python train.py --num_hidden_layers=8 --tie_word_embeddings=true --init_std_qkv=0.0265 --optimizer="muon_variant" --lr_mult_o=4.0 --decay_fraction=0.667 --decay_shape="linear"
MLP neurons of a small language model. Each row is named by its layer, matrix (up: input weights) and neuron, and shows model dimensions 336-463. Each number is 500 + 50 x the weight over its row's rms, rounded and kept within 0 to 999. Numbers have three digits each.
Before each neuron's rows, "fires after" lists the tokens most often just before its 100 highest values on Wikipedia text that the model never trained on.

fires after: ",", " the", " in", " North"
L5.up397:554570492494556514447612455516532435492411527405466513445476502525564455511502414514497473469521499542495500567467512590550458536524461459585438534452549554460559482463507547493501525399439512464561521542487466385413443503501618480587513507437456480503479468495414569424505493456473480491501706460542597393554466550474513390448510517558545515530572480512475636516566444477527459574454

fires after: "\n", ")"
L5.up73:533508490536490429515511349411450597473551525553512443463508462497473514500474451489520547508496500482482485486512556566476468472506460567440548595556466453522507497504430484383519532568574569488451428531490521485502468502536518436419504489484652400535513520567451494432536544475536562492562470506559620427456448547497471526379553491522466510435458514477494392459540469518507489410458

fires after: " |", ")", "|", "  ", " –"
L5.up227:465509489476504543521486549486398461524470444475574634492446450491527511501528557561538544473463479355499542501595439538429623551462519543499425482450547547546523419518469512547502526444600470528491578531496520440444511525452472522519444444429453536540510486531503580413479535425592582498496468459442575500517540541486520501416483523564416476486535496529393531493458530578517502488520

fires after: ",", "\n"
L5.up1108:423495533478572504542480496465542422472548488450539428476489522518497499535466538507527581561589474551421317525483486474482506466517566474399448534446513525381482546511543578458555419465521489466508483519467389549461572471414529567408503409561549479462510518458456547475601446459453496530447495535502430345506535580390507492586497490470496410442578474523446478508530466527518416443554

fires after: "."
L5.up1634:468534486468397483479539490493630501483594533518529475416527478537542391453599450467526476527593542485551539475499506556510440500457440467440413544443457524503520413556617529490530593507541453454455530492433479557506437491574533489569398496485485528422518444515532507507494540503419596419595423550443517489576544560514471436516459497534470535414467577508582440517538403494475531522493

fires after: " 18", " 17", " 185", "19", "In", " In"
L5.up1627:359527508531489486532590555497452469406471458490501482423437547509550458426385523474525502553437460485520540512512453379521498533512481555404546537438508466452400511473539459540436521482455572453521457576476491510419440533490430638441526434494488451493482574501437500494462487490530554512447511530549463479470503469546484538523485543549489616557551530511416492549516458498547451418638

fires after: ".", ",", " for", " .", " the", " and"
L5.up600:531447499538424484549466464468573563512523509612502507492488465499493445474507474523515438542535556501490559485462486551404449516548464479519587465444443515502488455485543606491532458423525456464510446428499549551482551491554461586479529543471505577375470415527528507518443530528495425531508521471392567420567538463562531526497526473533561474579433406495563500533538453519438523495532

fires after: "\n\n", "="
L5.up110:532451452455563505568452476475510483523516496439593553528443492403450511429529494617524450515532339564456438440600476535570440507432545483497570377576628557479511523580496522490418577475511455452422408583488478562613505503445495505481514499459505505434441506584406549449540482454494491419596671517523450514461556508459448490537539510537525583552441489555471463512532467474543542513519

fires after: "-", "|", " Rh"
L5.up352:506540458476472517528527532461605504597527529437524491502555474474446643470567563509463447434483506481519512389485513557500512454552489532558558452436509449476511503562516552505486469490511478496434471476486498496589519382509605486569533519539557521451511547476536598533500491537519555601551480573528472479413546610486551461558567521473449432398474425578555496451506585439525494474509

fires after: "\n\n", " and", "\n", ","
L5.up677:511504542503462488517546566422612507537494524563421471538527470544504546524435494470578468464432487519451547484341492515442535484464529510525553520519454474418550412588511507512507461520493502400542486559515500558567533471554564503497488550522521510479544453538446435510531588534615450522445566545590533458488560539519509517544477422435460481507415485457442457437542486536472515545494

fires after: ",", " as", " in", " on", "As", " for"
L5.up1031:587457478476459584490544554551518523498542615544490537532436491490516565516506491490442471505457552574490541517507602576539500486407516521556427541522439553484432512513456478451465569370495436545490515525493544479551546453529578564494473421447467416541440505463437473549515460489484553593468482533500474500494481468533483451475472307534559495426448479392471496350483445371490558427538

fires after: "."
L5.up1714:455451497518533559570447495413423547561512520592393537510529588510570431445480532486421468493485444555454452541485532512580540545510455493511449506565477425486471441520486440471467451441561482475449552509484451510524480489486557455496481551514572508520447468462502512557538541500505510539537615448481629559507456548472422424446452453577468532475427501495534531498574509605549569494534

fires after: ",", "."
L5.up476:522565480424560500495452521496590393470405507567423533578568445531473463414436483504564520534550440506465493518524424526526580545496477461497599556526490508389464457555438544512532488460480507428516563580558524511501534543507505543483479507459518481472511528494443462540533531425450518436474527489516447577512538544613505514537476595502524531483476479466450454465512533481578466535546

fires after: "=", "\n\n", " ("
L5.up1161:502506520490594501532464514529467465468523492437585376500469614493493479504463530489531479499500443466549522482461524505518516511394514558539492515452449475606515461492457519432548495493535495498469533470486477478507516514460548499495477474512605464632462521530480418514611501523489475561532573479441522443384531524391505526444498509492502575516536428464349472392500534478455567536531

fires after: " in", "In", " In"
L5.up773:474521562564520405493430475427575551438492474581464507489460495511534503422473488514362572557532400473464488501555517507521456420405454565523557436541457489466475547486458469522536507425557570391481475608455512411424480440505523564433492512417486476460535445529385488457477511519494479509500653511485516413531483514499556543492473532464465532503515464479496491486516520617461499530570

fires after: "-", "|"
L5.up893:457509425482555478461421515498548485414452458404577528443482514513512441511517349488469492488538489415479442464577559485526495465529517533454537539621533498451481537503600509502452491520473440546428517445516522456482518516373553497535547558570558490502536609575507482486480603556489507576493547591477561477482603489529488507446450500508540512495528550536473564517598544584480514558484

fires after: "\n", " known", "  ", ",", " ("
L5.up1368:446482481465487496448489498463509483437490579475566456449428449471481383460433481614469479635562516474507533493547448482539553545442439457554503530501536563536419517461396447523470529555569505700574505496465482446464534530391551565472450484429473503536566554527494486495448577482542499468488453449560427501456561549479520519482614435425567396524472547466527424535511481572479451448476

fires after: "=", "."
L5.up1987:542470449441463528512392462470466614468432547488464512494439561512551559487506527531466476545544491591520536516477475505458506577615492476526497514524459485476527503485504472473483455531491505567585600528479503483462536529516591453502452503461506503482494410507467406442550521488566538642457586575425528506558476502525468525505527500513477514567372540537489475554414451541496463501514

fires after: "-", " ("
L5.up1239:498509486578457415542433494556506483421524537473585508484595463554482475515493257487424497483491447444516456457530576466522481500464509472514450500479482429601441562374508538517533496595397495478583414511481545491487571485641426563499494565611526468349501521497486512534499490510515405465443538473557504432480519537481449534447457493524460514456546459524467508582485536483538628554507

fires after: ".", ",", "n", " Don", "De", " out"
L5.up1500:523439514498446518501459514497514503539425531556475551490543461473564475473535446562488482471505595481590424492546466448372560524471475490417486497457482342420491520473546445454495477486510408590542558468466553530453514564473511468506515600501526607531538535601537442452507473543594496441504554538541433517510566509529477545455550427544609606423468402507555520420507554466505541457492

fires after: ",", " as", " (", ";", "/", " and"
L5.up1774:497523450444559480433405549657470491510517513518487519564522467455486554488568469487524496495491436448438497483590458511447574533528519333500421467483432522447482431424494413548492524475630494425424475506496612551513540425461501595491486459462519546553555566475445523526519555458475521448571542484519556535458540450534479472504514497522546452473494437615538501517543453549475486472462

fires after: "|", "=", ".", " in"
L5.up1673:443508481477518526502523559517533463504461491430468500447519592496482388534443477530507512505522463523487572588606481472478524483470492454517551430652512542548523533455512534560477521540584425397501582515482539482480395522498528532478664510487503567394474540511352459538410509481422478533510532558556450514338500593474540503516556427471499508448541543488488468431503526448459535528541

fires after: " the", " The", "The", " A"
L5.up202:534509551484452490516550477477493474493538524589534504565492528464546511471463472554585537514465516476575536415426549475551552511552468526548508498521528463484403451431564486507534458563494507531461496571543568505580556489441530486532576503427509516428496538570458439507483509500414510531472675520458492365573504468536543486563526438460441500528420479543439486545516513493469510459482

fires after: " (", "-", " in", "\n\n", " |", " on"
L5.up856:601583498542516478410480508501534606410543492385425444489471383541580508517489538520471466516488508525502487401506474606398539461564591480537387564573519497534557516453596502437484475427598472451552517535464520552501518432509555536478395476511516533526656535420360465550472461545515584553533598442521535517482558486570499435484521527498420528540500565450530466577492453453438487588513

fires after: "|", " |", "^"
L5.up1143:475475534529422420496445502481572494547441481590502487498542500416533492490540571599469472517447474425508563518537526504461487520464570560500478546479488516381431486539545539521521570465459538497516490460434467510420434575526491485551487508461513554522548546494527541440541489502513535496487450467485477455493537524488540548520427546537534442521581363552502499551516629496558501495446

fires after: "\n\n", "=", "-", "\n", " \""
L5.up1350:512477492421447517496525406501471612460433487498515585394437567508436546475483561477469453462465514473452447608455474408472526501390458574453514466491443381542440567509501556599504480523526487498455406411512523529478473553487508478420485464499530536477480535407393384527388526497444414610496486572507517570565478615461555480460451536543469474449481490411498469508496493536447468531447

fires after: "\n", "|", "\n\n", "″"
L5.up967:395490550539469537513503493488483479514584538440442502425611562435542426531522473475599477428578415455510507461493400586525585560525509454487501491519484505439458547511424577546596457406412518479442421490415489529554398447477476631480486573525450553507389538481500550494460520487436551464394620585476483519492501508590533517478473540475437479553492479462512481548558488500522563481499

fires after: "-"
L5.up214:418565468539439535546462541587517443504542539442452461543496558584449458496536484450533498504509536498511473505534540460488488562567542427430449459495483457496415449473475500540474536467532362472450569501586427484551445546519490509449527458558513547548537502436454512471454507446465486563509541496512534571423599530466532515492540467554466524351480561522471513548597499442524556521532

fires after: "\n\n", "\n", "=", "Early"
L5.up1046:522563541420542525456585510493593551554528431469474650454516612448530507483522521479571396527550478510503371529584434559480539539495520455493479551520515450440476468475511509505545541468461485538430528620493543577438535492544516416513539485515486570508474510464546542477593523486524443472449550535590551467527607525489486539474563534523441408455422503482433533479527509524490452496588

fires after: "\n\n", "-", ".", " \"", " (", "\n"
L5.up1936:479469503553411516464460537489419517491534549465423536494525466544566494494546513517508510636448396540432537476501518527514434545488634488430454469543534533578467583550490501544429519483553526522483343531513483490456522492449485512483473493577456433502480448488520612566434403498532532521472565479497579467554545560439490551565496526512498505377482441418505553482474517484571579583476

fires after: "S", " U", " United", " St"
L5.up1570:488517495505441469492561459550527551504457515429483551575577456485576445391546468522396459521523532437526527517550486469436561458529568547511502544502464477499439565490480518477424488524530503427610570450519542492567563444445436553527558560397465393390457435496354472539548520519436518506573574461515483476451534566547471550515524457486495536555500448375429494521456450468406484491581

fires after: "-", "A"
L5.up1542:489356389530492512527473518527540478464505452456437605443482554474499480492597457496479412484539509531505493540565543496472518545555425438489441447508479535485499552528420457588469470429562480437451444489499532497522468395504476485461516516512461531399415497533512524421530452470481451586553474487470562458492493574461490516460629493531512474556515513486496585495526525515431499471520

fires after: ",", ")", "50", " New"
L5.up111:508484510592478518524421568514561427434504530510567533494537499512572516492458492528531461500601519457445502491478528473487496477496456416539501424465551482538507554457472476462436413517531557455553487470463412503524491499599625595472491494513552499457504501484493483405521466516472511493469570416581509409561508528550527554557501534576494509503489419451400552490489384528465480572469

fires after: ",", " the", "'", " was", " is"
L5.up1532:482478541642539437441406515495498493449519482426441535494447515444567502542447530534557569484392456523548376591459425409456519558504484548492508511498420530473477476448486455518446489480554514488471596536430490486414531470446568568542451449493599504426518484487383495534584513474545465536484515452439593543571536533519538514450495531535583536565564527533446503428484399426478551544546

fires after: "."
L5.up107:495534566513447599551531593597506498499524481527571473434495504466436545556481478419564451505596493528497455523524559544441541547519505562470500392396517519478574517450528460581488474466454501575488500503505536526462469585497435563479576551435541486443485495404442415503617489495527593465496520558566492430559546499514433476477466533502459555498464455513444505539579590502432593490512

fires after: "'", " of"
L5.up196:497505490487607477528439367437510463492575509511600518448547484486440553451484362556436535486487497516523518480443452454431472501505443441485488515507531504534517556530525524494403473362577506454459475534547445502510475371554487547467599453501501627529587477401545485445465334422453409549415526459481506494454534538509540569527493549570461530496405482489473520511516455436518513508508

fires after: "\n\n", "\n"
L5.up245:454424532587465486481550506472482450470473478538502486415442509513492524527421571594527466477483487505535516461575478544434474506457508497550461445391467516405534445566483499576569489526596576542541591496512532419465478494524491471437593526578595525487499544555447464440586524574549476434436565460499424537524508579461510533511522533481526465435485500532541457436522548433501454602379

fires after: " =", "=", "  "
L5.up1261:452480515574534514494471396546491479394453536517569516474565459514535522534528515496452465388465560492451491514529512553520621536524586493406540444502471507536480496452502447509515491478490479493550526477503591483470476535502450567523532498391485568507534551550452413509478457480504459430472510492354494436574577542553531453496536534577460457500570461446513528459485523469390421419605

fires after: " \"", "-", "\n\n", ",", " ("
L5.up715:482548520524534517470512474562584647604534572567520509426498568532491477511544535527475526465533475544469451494484531468534503569488566572422423537560506478527459538357502579513590445480465563458478495577510483466596485507453512513485555485595538492491458516527447534539534457490490497515496426459566443439460464548469503583537544434448469512349532534511516536531460601540524387522473

fires after: "-", "|", "f"
L5.up630:466558458431482534521400639504536507492445476457502578540503433465500457482489547512571483480518488447472419547446512584473485467402555474512503547443523427508554446472448527556487424503551436555491497445398466483396430483503508513519497440431484468553573561524552493472534493494354488498440536494522519558572511536541512469495488461543448526534562600545532478557549569493512563478529

fires after: " on", " To", " to", "os", "On", " o"
L5.up1666:501562419428487507498466486547496415434475508518499508600531496477483511468494399509529369427508458532540491495598516533434584513540511519417582545551536416444522542513483513545490574586544479485542491441466505521458522434543529433471503454449488444481548482542484465477536510410532485471465459476472551507474516558493588498476517500405450454480442455549543477517534583492524507478547

fires after: " 2", " 3", " under", " 1", "b", " 4"
L5.up1361:450446381442476523557544415555460411487543506641472513441534566496510459552538554409565486532394497416421442494398462484532478469460589559556475452462521457453491525497510507409539496406520471514507506513469471548527467503517554484436488474531495494480468528521478469523489545522553531513492522572532437487551531490410512500467523473473445486371573474473546540614580551527409483536519

fires after: " and", ".", ",", "\n\n", " (", "\n"
L5.up4:516533481462474492537541566589555516496529465566491482437425566477536513481477448388428412447491516469480496482468489438413521443488522452503530416539485541564507465432462510480405519499547516457546509480463549510409489511560530450565570520503545549522607546423544562589558470453478495443527662455510500525497452472552482494442517412399474498454456468552522399480498555492508521531448

fires after: "-", " Battle", " d"
L5.up1671:549499414450551560456524572441413585536536537451421462548412478537484451526445399457548551494480547555513490578578471574535561516559465463468449468547492457472461482486461475511532565541565431478531525522554465483523556571464516472547516549538427513453509506544493439475500478483497516476469501545555477513496534457538485506502548461488564519405378559540544496476521521538515516502492

fires after: "\n\n", " al", "\n"
L5.up1930:419537463544536477599559536550412438504417452549420512541490583485593632476430469539481505555462459569466384515609469437483491499521480446563500544554552506529405446498344505468564491462440548520459463524608513507526455582447470548508522571542567465516536524455528520490485474513525497472514518505536450536562559419508468528501558466502633480557490493505422504551496475549543534508524

fires after: ".", ",", " which"
L5.up741:571523502507510488452429454588509477415542501645415518622427424507513487489516514539470597466479394481544507544642434508528631498501489468477520533516487454414490475518516532535514464462439468504421483476548489538295482502430524519432414413528435498442478543550364400477481523512512567497453441484580491543497516457525580496567382511474566504580544492535398472401525521561467374545552

fires after: "=", "-", " was", ".", "\n\n", " at"
L5.up294:503525579515521416534446471437545403468487458558591494572372532531532510516497455574629474477512406539438503529520457513533529452543530481479501488524501471431445543533452553495358538454537460495446430522491560505450472544417559503536436407485401438507515488485448548618448402518532485428431510458504482490453531524406502518490471521502526506469570536465499560439552509433527530590449

fires after: "=", " =", "s", " History", " career"
L5.up9:518432483563525469509527409541532505470457472464527590420524590432516482417489469465434486478583574482528463466513535473479505509544423494426606482575431481545552435493608565477500420511515522500427528479523474496507509583616467525604428523422539582468500507403521523502467538531499581484496646530520421545509479467555513551397419489510574592449556498534543527569531494537454440447501

fires after: " the", " The", " mo"
L5.up141:451530497525569464474481503527539575445586512447436451522484544443542548485418507454527523564507525475543467521399479551546545555557541515506527572493463500619432463507442490455541476510463524521462507552517570480488586535567488436464607473451439520486461460524604518473431517434501428521469561638563442521456398422509491577542416575475428353465404539498450443476466429484536469491543

fires after: "|", " the", "-"
L5.up1376:378569477512445504581419454489481518413527553468556506603484437529503508515596455508563436579536455565510567555460467497489453451526456480484501474579560521582516452448518550513504634421442504426510577499454526455542482591516473472556459480496488470546566445609430511470412515454461486551471490496458424463450520486497483522483536459524511506514491407575488422468454469485516544458470

fires after: "=", " on", "'", "-", " in", " the"
L5.up212:550547442574542464468437478582465512521494506525513527454439504567527510489459517473543443487519562451505525537465340565539493483480448552459422521527634477474512440491425501501485549517547506463505499540469400498432619547535492506559553486451588469473490466530460531512447504561530520424506431515505539535465459460527502517531443473485454509404502571474461539501531391456487495538628

fires after: "-", "  ", " I", " the", " self", " i"
L5.up1924:514455403557560499483491596477527522555619513470583522489471471529496456406454467468417457420469615422565459550481412600479568485544481544496423538545467534632581469523410544478455520429488546453560561424487508521439480507410531387529464411552498593526423549532495487560408594474480479587436518509504524533524543512547513522407532375551429514490505498503448493505515685510496485482483

fires after: "  ", "-", " |"
L5.up224:445504497442493513434568537503468488531474489439485579532562512450557418582574476512509572468492502499463518512509506482438587529422495506481540429511476472457504468517536509501519525441513462462527460461513488486462471536518521553474437445607432512542615601409467542509451511507496493478575626488413531570464486546476393522493523505599448417441450560515529619561517536512425424479568

fires after: " |", "|", "  ", " 1"
L5.up848:425490506518527493454403514515434522550574510566506526533463494545537569555552457503510499445493433451517548507536499467603577523456516581544488462475563486500611391485531583419469499530433577532554606441539497539500542455480530537496448511505481521529500550525459527475585475532520535519638415489567536545443483606504521514609558536520499447577534488514391508473521520472428516458554

fires after: "=", "s", " life", " =", "Biography", "ground"
L5.up1063:535477479598540514475450479400575482428467510481529566473532504458566495439591557487491604443578554476480529549560534540518493552590510449547437411619473505544476604533498496478505441482417422570438432511499575566384464498510514507499473545510493462466543489520501563603524451549377507444460475499477449487471464551601494503509537477537462556443521466511474509486528437467534454507496

fires after: "|", "-"
L5.up246:530549594564542504404452514412457631412476519507573607471458529468477574440550450496581473546460476502493538535431510373529495396562451384427576514482447520520508555472515517542517508464409402509482498508466541603467452396479468499507469487589480528520488541555463508513536355475561491502402544511441498536502555519499535460534465484514496584488535545567541585493526473535374430557545

fires after: "-", "|", "\n"
L5.up739:484454526492414553504490519490455453540525472499557572545459504477492451541549480455553558582516528516496440428552448512502486524570423434542467433501388380513532544469522535584512497512522502440502562552542459483463432503533548454486534476535500534491458483544437539605473418498462496517527520669449606528434470575554477421501524533526532513454461546425539483500509533469530578455547

fires after: "-", " (", " \""
L5.up31:404540521530454562495456476485556530470429536442515543554571479466574529510534477475539397434444555540544553497502508498498559428556583443501481542450617448486520510545522468438414539474524427567426458443470450518528470535472514474510585451450445479570532499488523463449506378480520574447554568629567540476524442487503489446509535426493561599547585477477513487604532521432377505588435

fires after: " the", "-", "  ", " The", " a"
L5.up1826:508521469468496530434499485494471484459549520496532492512505471520421493556477514405514509464437523502508505498447529557556559510504473518561442464469548509498578569513496452590461542572579452542551542549462581487520589457502423536599479532518607506468508530499435605453417436480601524572539593563545449492467596617586583513488429500495455533495453483492485436535533559542490517543469

fires after: "–", " to", " |", "t", "ruct"
L5.up71:455598487369598401422512504479453535475515470463454502487502539458453508478616499558423500534558496510522491590511400416462525531567542439537540423550506520516524572532526559551528473503490498494541432500519462512513401524473487455507432462650539438497509537492422529498521513552578557529554548552499389404560455492488470502446458514581492418534470580494513461463527509347459478517591

fires after: ".", "\n", "\n\n", " 4", " 3", " and"
L5.up1134:438513542539470457512427458442467539439448533626518543520487442523542449455512447541482491518479482459465480473465554515513549469428511477555509560514462510521499457525553493498501463410459491424550478414520485549455441500400540534486500519492557484592509476573478505447491531501507478538450483563486606456486532489518571409521555447454550449440473487528482468427474489479435479615472

fires after: "-", ","
L5.up1172:519529526456477516528421522496526504422457529508439402499513435510561474469497484466512448514552512479530510502470433560444534466377475365510511576521451549493458498511494513456511478478459505490475446463507503507496542529501474476370393472516542491457575496459437541501565548551493587531529485522512533490412504483536442519521450484421539443395430535532531538451485575461423454539516

fires after: "|", " |", "-"
L5.up1928:559500488487501503539468431517541482460508444531574527460456451545512486464499584492493480525505535409504507550505519481462469500427553419520538531613517498428455465496448506614475497492505504442551512501516439433507451511556519473521536415481486591511563492490519529465509482506448509508503472545522377498446505500490525486491543484484597496467508515540459496475625451499593452489461

fires after: "-", " on", " ("
L5.up446:491492464437510500539488577497493594459525520497541550555427474466524538510520458526480532461560555425480522485486588530494426466506484537495420539488474489410453540529447560562574497613552409525430471514464459470503466470494514598493415601509446463545600488558440520527492474446511522464446548461513513556415590496439503380478499450501546516348498486488490563491597476449441509640471

fires after: " the"
L5.up791:491420490544452470522556450525559540507454453565461471487447528484612479436619451482470493506469449491605513523451500441524489544543591491532474557567577513404567478520489602499554469433393520440508509460518503537463528505517447379554516445426544436512511433503539456459483576488510512479475517472386473475500495571445411484455436587547601554503460515588536446455539546527553518511478

fires after: " 2", " 3", " 4", " 1"
L5.up1923:486426523455476453521555485490546524423530502562492584554491462586546457478436458523540461525453585467471442542490577458549571562522513552537494561505568479478423503624564554478474519502532486489528540555555490476538524481460610539554474586568466435483436540528549542567417412517476590469549485623498388501611582453497578506448532441519502489510513452478433403537527475502487515573487

fires after: ".", " \""
L5.up488:498492524620482505591551471429532551473534537489487396512517508535555487474461546515467501379466532420547557392465512478408605543504494514457521519517497386540454455595498502555522480466436598502538514485460473520534475461532550463491563390478556486469416496428437442578540459498493591530457489465478532423480473492420452446520467489521492530483471443567509535521498648398520515468426

fires after: "|", "-"
L5.up811:465541629513470468442587508514459502480470530470550496471443504570570443481550382480554534445488563455532595458500467531495537544495536492514446456496535554546623469510544577568485551429467483519536600470500554604436570515437461502465504500378554433482515420521451484478437434417531546509452513426386429533449492584526478480501416569466545540538458445480538540562497451557566524523516

fires after: "|", " |", " the", " in"
L5.up1465:468589525595463591464542449460424563551537558536575473504514495383516475479505444523553483483507493579518494475527481530516525518525491387484543494550574493528481512480471476542522477417649490478553440399536427491481540467518487545560517526535533440551484506466491458520402492503476489528489465471476522390499554488415548487422429513484536561531559465482391524510439464495500570484478

fires after: "-", "|"
L5.up1997:487473502472558483598518602479526488359564483470535592596500511463598494492567483506607480462493513373543548428438554538439539527546573517487523483635528500522513490456438494601532486578561514484494466457443478499552477466599500420567600490437424463542545542417505605442430408480585461541498506545533464474471501452462582496475404565478500516486451549563613599494573536511578443546498

fires after: " of", " in", " In"
L5.up729:432479499479500479495523467528461583512607541488472589476536444471553416432501550482491497499529473427629549516503419492437514541468558554421458488540537458481465592494339565534539482384545463459472511485430524504366565501532483530532459520470514573476482468587484450405494487527401523604431552566431528535476536482514525569596462460531479437543487496554369554532551557521534483554544